python train.py --num_hidden_layers=12 --hidden_size=256 --num_attention_heads=3 --num_key_value_heads=3 --head_dim=128 --intermediate_size=1024 --vocab_size=4096 --hidden_act="gelu" --norm="layernorm" --norm_place="pre" --norm_eps=1e-05 --positions="learned" --qk_norm=false --attn_scale=0.0884 --bias="none" --tie_word_embeddings=true --parallel_block=false --init="normal" --init_std_qkv=0.0216 --init_std_o=0.00441 --init_std_up=0.0216 --init_std_down=0.00441 --optimizer="ademamix" --learning_rate=0.000649 --beta1=0.9 --weight_decay=0.11 --lr_head=0.00873 --max_grad_norm=1.0 --warmup_steps=595 --schedule="wsd" --decay_fraction=0.677 --decay_shape="linear" --final_lr_fraction=0.05 --batch_tokens=65536 --max_seq_len=512 --doc_mask=true --train_tokens=375900000 --max_steps=5736 --dataset="wikipedia_en"
MLP neurons of a small language model. Each row is named by its layer, matrix (up: input weights) and neuron, and shows model dimensions 96-223. Each number is 128 + 32 x the weight over its row's rms, rounded and kept within 0 to 255. Numbers have three digits each.
After each neuron's rows, "fires in" lists the words (lower case) most often at its 100 highest values on Wikipedia text that the model never trained on.

L6.up916:122122146077153190084157169153114182044163120139146139191146119112150176152140200140159111145109124126148133122145167142103111129175063103118195073063111114139137125144072070122201100159100157141111117084100123107085161159111069109110149106116082129155103088152112153162119144102121130131087108156105154176076083053137165136121144088117139147149119146098222147107124090174067153148151
fires in: "a"

L3.up849:111096123139127136111124102099092205082133139116167186125097124110128178109134176153166145099121158121133122158159111137209213131122116138132153067073137113066158107140130136128082139117126127030078151062137142127116150083156105109101131193135107142123150132105186085105067128130133143103127117166170161128126135091075145170151122112114151094134129083130072132133115140118116095110124
fires in: "high", "very", "low", "highly", "speed"

L5.up676:194134182094093073168119164100096167127117178138125171144151152130103149154085157086150139149115116136117089111120124116128088166133181149089094172119102109111164179093160113105153082111124141163165173099127158112112164059093111170128113067180077065125140098168135136158155163093130136137133067080140098124128143138127147158092123128125163113095169149114145147095110120141104137165151
fires in: "have", "such", "has", "are", "like", "do"

L5.up347:159129143114150061139092124110162103092125141134135165101123111171082079142131133121155122090138109114138193154117107121176138118163140155098154146132133105138162083111140143162122148157134155140215121139125125162109082173167132135215101158179225097122130094129136115084083152101119090189111092098129140138110133060157160177126131160150143141133129166137104144114134156216130088133096
fires in: "also", "now", "most", "mclaughlin", "census", "february"

L6.up83:172084086177158138107092131111080198111145093123183116208187096185112092101129110151146162162109112112138228121163142083133129110139133141108101111141162150106111102114099125144130068118158120131140072128126123070132096094102137128167191136094102152176123136144148068139120144133135131100137158087159188142162215104128122111100146166091157125109143169120172162122125114168061131135123
fires in: "of", "the", "between", "al"

L6.up626:094103142142178061150109101099131163097198148150115149107163088138141090110141171118171112143114124116133094146075143120140140134140106149157140068126170125104101113138108120150105115143069129108148141120120145108176127109174074109145116115145134000145132091142160113089087161152143126157125139149160109113153198102151145146157114095144134167135135143115119174083119093143163111108161
fires in: "also", "not", "only", "now", "subsequently", "still"

L9.up908:098170113133096114117118059115136161138131172122100092133128104076132135154142172129099132096050075099121156118124112133126132112074169158122190138136119103107118075099083120135100134078076164095149123149127142192166192151182116155202097136185164122087140050157166123110137142134140130135126095167119158192121152172160127095126122092061159157142140137145193157097155122152070155093196
fires in: "had", "has", "al", "who", "all"

L6.up269:147130183101152086119066128109188161081140167086126141152121169148157130126115147184181166092139096123164147136121149135178118160139135217118120104169185116130133043172095121143127117193121186081141064103104115100141066090139139129131142159187102116196124112134110091146069172117114128157152121060109121109081137112157168079150117123032101177066167140119098145146104120151154063098113
fires in: "in", "at", "1975"

L5.up413:103099080142152139129132062130125115132128099147147142136135106156124149094121139174209151117213126091120202126124067147103127124114122096143162114099115056138138125103103098144133146144116156106153110146109131132149101091120098168057108152164115102152138205143160152157123105125170132105112078073110167115117153081172110111081204150133164165104146202126144160146118078094097105155095
fires in: "he", "this", "his", "she", "a", "in"

L9.up913:167139179143129084115137147066162153112148139119120186150116103167078119148166160119072056126114099138118128141140143112066042103110101131151102171079105107081131161106169111130181109125152092112094141161047084200200165141131108117171160174129096101194096083142174105137126189158137101091158167171112138140144114074123169159150124149158076127157119140117158157074151139200095090147137
fires in: "on", "by", "the", "in", "of"

L5.up161:123123085145097091128131145067137120102105053115171177180082143107138133135108136101166130132098100121151149117098201101141122092131139104111138114095176123129115137167094149157149098095142165082083141110143209143161131110219132106137136117083103160183117136139189195126100134155151183109109135169165116131103194107142116124074155144100125123069108119066139158158057109139108108144110
fires in: "not", "to", "of", "t"

L7.up859:137130150064163105066131091066136166157120131120140164125113145143096071115144113155134081096122137128142178152091142129179069160091192126141091064112070114095130128140054128147150077155130084132118030099116091156149125156110089154056108212120089141225114172144125107136093145120114111107180085116117177161119085091115190131123152106079162124098144188109096152117099142145127133116128
fires in: "in", "sexual"

L6.up322:104129181088074069040112128145136180096060093149142125144101146145131107149142142187152089192104146126162138124145145111118076128134143084180112149127102127112141107096104118107163077182144141068069156115176189071102099131125130149131164102160143055164120144108150073124089102118133124115213148120106129158119160088124138112182129190129110150114135149077110135163126139170124125143137
fires in: "the", "for", "of", "from", "by"

L9.up932:113126069110114079126104148124157158057094092115087074156168103096093143110135176152108170159143127122095156145141098160151137085093127154136135084123094091039123119175105130129158086120108143119132167118123229109144122141150082085212126152134079154168140132102185112146103153108126134109170165134139152136133132167114118163114134096114151158117122152139125155053153149158146142108130
fires in: "not", "nothing", "related"

L5.up215:209120104150102132145142129091163132110073116137131217137121116136088119147100162171164117175122140102133149120099085104163099132208084128115146142098147116072136126155129090123146148141133192130144114087119155143124167084157125133093111214184165120102135146099149114124137093099143113127165154117177154135021124145150171178115158118111126172063116162132190135058131112148106152132070
fires in: "in", "however", "since", "although", "but"

L6.up609:135123123102084133130144142074108188129134111122146131109117148081085102142129118139158134173074134110096130071123094134177105078122133156149143186128109134096118138084139177098127099108146141040130204132202167103179078192172103150185156138079108114124059141140154155104125154126186131158143164132125171179148119160131148105208144111143104179162118168097124160121148138191128137107136
fires in: "by", "the", "of", "near"

L9.up731:134112089111113119119119096129115129122073058099148127168135152152114172133119164146156093108102151110161138109149118103125091122033081159121139116109136174108122165170140082078119075114136065143126174110071191115108152105184101146116121183124135113174105114059148103135108141127104137141128188126122164119104197127138062117171198095171181156131098162107175142094177143113122099132180
fires in: "be", "no", "is", "wrote"

L6.up808:195161179049104114150047100118162141127096137119092115167076145124127175181095129189126103130101136119114148105153125152139084156149160164125137159154094140160183146096133152115134111156110076138071177139153176135155104136122136132172167144143074063152097073092185089159170107088128096133154134159087084120122134138143145096197133171141133134184119116114122150112146168179164097109128
fires in: "of", "in", "to", "the", "for", "with"

L7.up450:091148133142150153106179112136123101078140079134157167087122140136077141123128085126142170158140097117176200064110157094058143113110111095102152144076072129097102194083172153106103050116111126192122101121162102149138142057133121114145171127178086141162106114130180110150162217178108109142141139126126111135127196098165137165107144167141179088116101176066169158104070119138052147166115
fires in: "the", "her", "it", "to", "back"

L6.up395:135162125099168162109083092080132160095162118107107172081137120123135175127143192157188082160111087124164170164150120109096097080067121145155133053137160128056096178142122105123208135162145108075072118078127120113136169113145171123090134209117122091124166114154180119157102068138160116137168091137157155141136113100180095110154111139104155161110152172130135156154146093143088112104157
fires in: "and", "of", "or", "the"

L7.up413:168113114079132120143184134121117156125096103136135178177189126159079190128127151127207149140193137125099121132126133141147131116098128095159070119107114111089153104163106103170109136132115167129096206100105187194156084070180159088109202138121088182200097123130155122128118141099133105086081064072192116155131118066110119106127162149112129090144091118152128151124147142144150099148094
fires in: "not", "to", "t", "trechtingshausen"

L3.up855:179127100113168110115083097098129192145123086166110107090155155187130134116084074162137101136126128154163132154150075109155091183082097137102163093123102122127119142107149146134153162107069117127216145116135109090218145129132133086104142169142173155166122132109092096176072133129150084153108124110126101125050205139071127112116131116191156097105162165165189140129216070116120165136070
fires in: "university", "district", "company", "at", "s"

L7.up103:096123137139120104085093100079143200135132124051146175188140138173140103125116161129160113112105112124112141147164156114174093101104184173099126106112117143100155133183098121093115136096105160060106133000139149157185172087143106144162113127193117116198104125105109126097128150123121154174172106080159140101096155090154140115164156093134111183076171171142136146126111196133132105105112
fires in: "with", "for", "despite", "by", "not", "having"

L7.up296:096151151088176205073130142163064161102155126124165137156131087103097137162098189083189095042111151118138113128130137102174121129166095143131142142097101077115120093120139154135130148104137122140080145156121168170165133185079114092150090117184098109108157130092119113147088136096189132118101078128108155108204114105109084146238158135214112129129135128126155155112148133115069091087092
fires in: "most", "his", "a", "s", "late", "an"

L6.up120:116142155094139076140111098155153117128106059123179129152164136175173194150110124113140105113130086103149089119099115134072124090127103147094232118123168120099146146150133085117132131098136175089091149116139181107145159142195112093122160133121123113079137064162150124143102128090182172114178062142118106188074147103184112144118119108179158130133119106149206144125117194121087123139094
fires in: "has", "s", "have", "had"

L5.up284:167159086108161102187146179127151174125173122130154152195144106131072185132117083119159147096107093108146152167147195141155132077148140091137153118126110119112152115155072087088189116122181082077163102127104146130151105134057119117107126104135054122185146137150138130133125132119136145101147136122165139139167179104140120163149127143090125105082148130077157144086134117106096130116148
fires in: "of"

L5.up72:141080113132177062128147120128101129172084130111140122122158137147085131162124098112109104115172132103154095159091111101148090103183064082118137173104137097086128153077119178072172157124149120107195109101170155188137164155168179135117112119098062108068160137110156172113133162113138087166138162113195151160075110108142110118165136129181175144078133163122167142153132079100153172161078
fires in: "which", "who", "teams", "density", "government", "and"

L5.up998:135102125068156167107101095083108186171176104126149137116161159223135131177128102132135171153142088129123105105140129087176132180173101126125169182136181123118135188057100143125135108133069138125158175122127202112117126113149123124094116137079154155066154102176133082136117094144137102131133166101181139147120150148111094173158123105059180170081131108162140132158106183171150123146153
fires in: "and", "t", "a", "that"

L6.up419:139142124165146085089159111125109127085138127133131140133119102138064166071131156177118079097097135120184134124093106135114118192089145092106132102099198130096076096139144096134135147101090123045160113092105167126177190072220122120162124192164090127106110099161196117088174122145099151114178111129124118147154197175167138120164118104087129136090170114126137138096176112166106120106091
fires in: "be", "given", "took", "with", "as", "held"

L7.up373:098139159092198107088102085151114129124124115124108115129077133134067126136105077127136054142116129111177153151088088149187121111087102157086166157086103095060064103077099173177130111115102073135124119137125122133164098034168127132098101117154137084129145149091133107148128152129096066134108120136132135178159154129091097172129098092168162132125090049097126164141093099157100117154163
fires in: "a", "s", "one", "an", "member"

L6.up357:175170094064129130073129081093139123120109117127125162145148163187136124183094115145129087130113082112117141123133144122126133181157160177133103179125117132134168152075152154174089105167100110090098205119182169086153115146168063117122098107109163104137077135097113082133120140042118083100146197156159152147133138143087169140212108131087150142122132130063122151143131129155143116114157
fires in: "and", "or", "the", "a"

L6.up347:161120210138156068104093118133080126148117133121151170163178094147147138135103188104120115182137133120158138109082095128173155110086132160149105084136148104127148071130105064114091110134120155093150131083117152161139123109198130147132104127188127139152123125069125142146158066112136084126138148055147130143111147128115131120190196138091153184087169124098129150089145077114165143143132
fires in: "as", "with", "in", "and", "on", "a"

L5.up562:098119107090125130112123171077150161073165079181128132136164136125083070128114105153196095085128115133145135143150114105121135144139093092132139083134147122126111164122099118119151109081113134137220208105104153102169165124169042114129103196133070141122080134181180089152123110086132139096155146150140126141147121069133176160107181146103140151064134188135188144151091099137058129124147
fires in: "he", "of", "a"

L6.up160:112156130104093119131093129124138191126128141096166144155135119136099140157149092142146115077080134114131121144159148150153114155124124152128142162145129111147092100115066115072140085129163179107126106148160134140082173097084126124103066141143074083156123151115136038153109162085118150199144061074073142138159219157147127083216180131103157163142130140138128144136149145163113079132092
fires in: "were", "are", "both", "is", "such", "including"

L7.up649:086168101111162146106165111158150225099160072065159146143159147182126148123138174150141173102162156148167186131124149176158134132127109125093105099077146127120111176155095155098123125148125136095122077091181109141144129139106159151143127147098112184183052159132120122127128118152135119136083112116176167147148158101180064144121161153107115180070173166077163132114102130177081125158123
fires in: "the"

L5.up106:152101129124151125107147131120099156068141110146152199100165102129076077096126185123162105105106137098155184127153124128101114106151057131113160086094114119166158031180126121102111154142128154133166119096083124123132156090090140129099121170169145129158142182111117071151173092140120110098107142179141200148130119130200123100121119127106176095085132135150183142090137090147066147142140
fires in: "on", "these", "because", "in", "a", "however"

L7.up870:183131112103101123125138111114086170084145085096179154158150094140138167136108150135135054151126116116173130133163125074151174150094127132093139098127096135142171125170140122049094120076153146137126119099128192143166146173085132118098112213152105113176168215117164107124084153076145155108141145137139145126129184098155071154202155110097109109102163178046098133077074072124139137147143
fires in: "of", "the", "for"

L3.up701:075116043157163114165232073175100140109089107123141120140145179155087166145125131092135150125120099162165100104079134109147146124135078109118151098141094139073127142170107186117070123104157116190185151091093157120170171099127109126052137144170123121156114164133092097170104159113184099115170120180104148159113157085140135118149132151169171122097135145135134136077092131157143201187149
fires in: "which", "who", "miller", "nantucket"